From a checkpoint of a small transformer trained on Wikipedia.
Size: 13 layers, width 256, MLP 704 SwiGLU, 11M parameters.
Architecture: RMSNorm before each block, learned and rotary positions, no biases in attention or MLP, untied embeddings.
Training: a variant of Muon for these matrices, 5535 steps.
MLP neurons of a small language model. Each row is named by its layer, matrix (gate and up: input weights) and neuron, and shows model dimensions 128-255. Each number is 128 + 32 x the weight over its row's rms, rounded and kept within 0 to 255. Numbers have three digits each. A neuron's up and down rows have the sign that makes its largest values positive.
A block is one neuron, or neurons of one layer that tend to fire together. Before each block is what it responds to, as a language model described it from the Wikipedia text at the highest values.

Description: Month-name word pieces
L9.gate414:066185104118164148153200152113181128118081165107170125087128149142093170119083114176140142145170211073131141088159121134177053125170109099086103081066091075110113134167128142100053119091132114111102194147145196134105121126134124115111126112140092118117128128125107182127148152109094099128171095143211165155103139099154114122118101171109107049106145128128104141198145143102151078135151
L9.up414:075135072138171136115134186133175157196099099156096131116109103155083117118096134150110118107141122102154159117161126125095133136076119178124117114120167150133100088101130104117100128140131109067116147116105124125166158205163095125156137067145109144140113097139117160145153164135190125110113127183130114104141142159191109096159133129104155081172163149065116079173164093187145133151098

Description: Passive auxiliary "been"
L4.gate122:119105103163215110138138191109123168150183161137092132167135106139130094126140096117134132155070068183102112118075112181149152119156150119169175103164135142125099093195119090129113112154189158136181109108112137106143109134112122143142118083111178104130071133092106092125138187170115122109052168176105157177165141109122086158186133142186154147111172147143153139133143148156154104032108
L4.up122:179124166190114092130187152136124127113076077135213123111039184038115099105080093114116106080168096087163128149101201115116105098130102136114157141170161146118145163108091147123119127150148149218108211110138131107114122113131087178111087124195127137144168162071162163137098104139099137131163145115101089102154107152167126152116096077097177105181112103144100107104179111133140139111129
L4.gate328:194130160145122116116140073137171076104124140145120170118155097136101135189161168148112185117126137104114102105137186080175143125133189132113120100128161225145118170148060144113141098069099080131182108155120133172204115166095093128126148096134142098149143113181081072133148126088113101111138118108185146138139171164121061126156180070081189147173093103092177164123103125128148127192137
L4.up328:145152078128143130095121155117161141135098129120111097115146152177124111174173131133124120103092167114167187177151096108187162146063139072064163095122150144110175172095155101171114166136123128077123176107092115026152173071202138054146079156127111136139118197064170101128122168131134094136115163096054106153102130093105069117104078133136159146138083156174136205179161150161122156101106
L4.gate334:160075118154123084079075167163170102117150116082128140124177133175140086140130127097153160089087098070120103180166147086132118121117134143125117119177142130141105098165131104143111178140077079163144085090126180093104151129089147124083061122146127131198136125110166178147120156112101123186150119112111073124137092134120100118068163062113147110143084117106097176102154129041143108144117
L4.up334:145067116138153143114135175138192079087183126121167089094152158081122081108144121118064095125127097060147080166177099137079121113152138140157140127094096155133084057170112110105122121131166121199109096119158150165122182160100119154129093121097143141118158124154172094085167164139099118153153060145096135190153174103060079175134162121176118160186123090093142113126192131133140139118143
L4.gate627:047111155191148090090086095229114094126129103147073144108185135124141114139152105137096065125204119092152127157131170113137132170095059132175150099118117194183098141159196114133117141157107124120183150070157096127156110125101184147191095076157080149155126127122140134057078170144168165134115131095118083163093068182144146131151149089070142097119109131164079115111146167151040118109118
L4.up627:141133117161137182106100124118139118150124143136117118094222149167173100148122189122172109166162152136167157109164141154124156142141193165133128144077153156154101128168097088124103053147119175145146173160111158104194113092172095117157110153083084093133129116082090092149133165128131127099126088151131110168113094085111096155121143100075101150137152097047139128155095165124096104165079

Description: Mid-word continuation pieces
L7.gate165:124130114164106109107152173109167109130177169120174102173113088124169125126110106093108134202150107122115190146178172088143087132108146118110160070097148093147110117159117026167111109144076168119209123119151152138109123122164149111129118115119146158095137128108087136135123173161141130118170113113132175163114090074139096108100095118070161173148101065149097156161153164092178138109080
L7.up165:056118135107085161166052124119111125134188152106119098119147091128081104159138124188078103176108103149097120135117119076167197096138094123132083152110180149116134158094123114130143133109103149206162131123133164190120109190141124092094139170061101132145135119128155160126140109143155141156202078120129172146159078102105061036126102126144129065095066080167109135160105090138134172102124
L7.gate391:140156058088138101140141127061121159114106159101052108134191118160043112142139107130073135093081154122105096092129120156134131099139174160118115094156107156065178132167153074142086083192114107190103090109119131114156156074103148118117071139164050209168107108145124157137146142087146102117185117137121146166111143137145124131147154073190143146100177130134143086137133123156134085150185
L7.up391:132136153134104110124043208092137049128082141141110108121134113157127131151136153150122114093116137155073113131077120063114111140064090161165047135164133104115183087107124129140067159122122095165150143169118139094125154141103088117083144152162138153122091168147100131134161113064093142124139102093112087123174105113080166125104206139124152154113127164157098106147140128189131085159087
L7.gate556:113149089158145125121110176104142116091129168141097069168123082121075078064135155146078146109127122080157131104108114078158163117104151101162149121090110116209147162108175105141087105120180178159123186127085173138116140139145089122116071129119157155099091119158077114141092101149070074106151102152141163092151065128156136174136144139135161090067144064094165142229101099078107095113142
L7.up556:130139067177138115161125121145124147156150090216182114142156164136108118164097108143078093165156149148155135151115132112118163141126162078143089130173110126084114045087099104194143041200109115155124139100147130098112181114088112092121127162136067151087167123154119167153129148173094075119142127137145205129132081133146144127097065093166164188129151069112136147163086126150086127138163
L7.gate697:201107148182145138073169101120095192090154118155204125139130105106077141082094174089146162104114167115134120167078144099104120158063174158094106080095161154180106136160195120101089086083101178134155098091108126125129112196190143125127112181128146173081134096069045106120143111124105153128102066097177148106164160090193179147189108163130131179170089112114120157120074139147142156172138
L7.up697:111116092159131083098070132115081144127167111131137104156088129161126211116142168135112109119109077117131111132124092115118140147171177093176143106160105103142109117148139140173144108109123088117146111118072087136077109145153083137133169128110093105144135107127114156100136145102112109071102059150174141123122140093124163160089194182121151112066086069111104211119110162148114114061093

Description: Mid-word function-word completions
L7.gate3:094169148158135110078142144198218095153143105165132159106129177168101145182147112059122040111156095093134097127136138071074152161116104123107138132136162110164148210128103098139153151160132130154096126121146092112157146063147126105153164169124131140140161181068133144127152158131172122129117144158133083102112140120177119117119137031099102163095153178103095092194114151173144133173116
L7.up3:127090119144144092101131127147162096148149124158125179188179170146108079119155116114103148157108150137114103142143138173104076112073143133130134127187185116162119145104170130147132117140086118121122120149127112062146178061106139052115042120087145148147095072174141151127088196153101113051164124090102106141121107168125089158162097119120100115124149131134165129094153094104135145143068
L7.gate99:178121139178059085095152135157148109143181166128145139156135168129107134170103107104191156108148158114148168159110204162156155104138140150108166091100093144128150134155051112120127092123090115157110090188094181112134144193167126141149094137148155163121180105117132115191139157117116130182122093163101117163093082149117081103188168112180176165103138169091118126125157105159147153122110
L7.up99:107082146077114091135087110166138157122198142077113066156136114163164100118131115110122128173102140126107158121171100157161165109158157123102155218090153119119151123098099160142167082141141137101154188111091105130176103166178135135183140138077105145182144120148048183180123133118157158057127124158122127196145117129148144122134104109163158178092151105166126126088165132125101141135125
L7.gate131:078118213121105120121127106101134101134158039149078058120191110140130141121173124175058144140140077119100075114197131104134117160147132105105157168198134199147109130156156112187147069143127123129078165121133078091160091099113122079160079180107109127159147176108126197152116185106073131163162103173119148116115121127174101133170125144124128129130124138124118120164093160141120098149139
L7.up131:127095099073112122120099091129164084125144145077103110159121094174124174172048093150115142186127152127131098083173132093170123135078159122125083118159166083061038075046118121149178068092155173169127156133158085086127059110104094116113102096130121171122140147130104143070141149126108148105104102175126155213141092128105122145122164119096136134152143146134167185135127122167110123070128
L7.gate252:103067147072161136129130175106189093142135165177097169113094133165109149142098159128132160141112129078104141166121159132145116130119156162123159100154121130187105118113116144075090196156126099104116132149166143161098138122143111139148117164133101172103122078157119177148139098190128137136165120090176118151141159131150129113140148065162148072137164121121159185143100161148101099171127
L7.up252:103122100143095136113167104091175171127110114147130135172123112166154130126128169068146125132163197154116107122113089105138069136155125106157163105177199078159162077103164106106152081125090163119111141141096152139100150118098066080161102141054127147122165154115114078142146147119129131154117127179164098158164142106114126146125158153100129118195117135115099149149110176138132159108095

Description: Mid-word subword fragments
L4.gate88:122124118148106130164132101118134114156144150107129141151174162115122127081068116154131159137152115142157127093105088116149136099185121147152073170132149157146155113126114120120089159135104183096090127066135143187092113071122172148137112097073170130144124115120197081169074111091120198166159109161142139182069167129135104170109155117120100148123095100167135062180146114151062097166107
L4.up88:100169139171143140137090092169117090105144148146097125165145128161166112093127076171153130144121109150124135161098115120174128115113109121142109154116134104107081055055088125127128141108113141150089047089115121110096130100105134135184138098120142160153115071137149143155106135134090141179137175142077092145165089064150077190134179136139060115076139135128185079191101099161059107113075
L4.gate224:126198170116123178136199112109097184169136136083111152106163136110122127097113093175151154114192240126099140152158062167092159123120139116063118157126117166135121186087118107084162102146133165081144158140097147125133163136085119162089133147148171119144140142129115131069150077137122109086131076145036091150152122125094153166143144096111127118098118112171144146165097054089145129149107
L4.up224:162123154088164141110142089101092150128147162107122162071130170097104137089086130175094097047146137168153148108113116182093194130106116088107111083142147154135114095082143149120162092123138135115126158148104102140210068067102100155108187109188166166102145141174154092131146144192147147150134127150079123151158124092143131149134092100133215125150154111111140165144112126153138132156080
L4.gate278:142128132139178106159120117135098167120102140155107099115094127135078099118191091146158161118196085134138140131056128102137103098121148149137084111101205105122103104148064191143116103100112193095115090074124090106101105111115148135119138115161118142122131119124127144133045166185084149099156086102126135170182133155139129125147157142100168093102104169132134094157185118146151164179121
L4.up278:090120169096244148136097132147113144145132120145175131143120053100120121133101094178152124125130105139142183126141086124127168139116133093175116038117140130145097125107093164144103086108151151133110108134140142103102134081146145131084141110146103137143137142143149128153113140138147131092152151099123090075128172181140129072119144115134099078165084167102109100147146065095159175125148
L4.gate314:116140207078123159125132136177151110152111163215178117164089109120117124127174137190152125158177128133091106066133192203108088114082138084141136109104148114158151161168162067059152105117070089141119149073080143106119109117113133136121140155119157148043148108131147148166121130150128126133115132098165110126146181136157086130129063097166166168164118095099066143110163120181153120192173
L4.up314:171191077162147110120133188122070199131069145173167152153143111138126133156080158192143121120099105139125146141114148140108158142127144111145087126150161168140154139107145075167166078038079191064134110110109148110116118114141169134100126095116129132119163130092159091120132107149182143109155072113110079114176153146176138149137106054160129142112041113153103097063080122148146158120131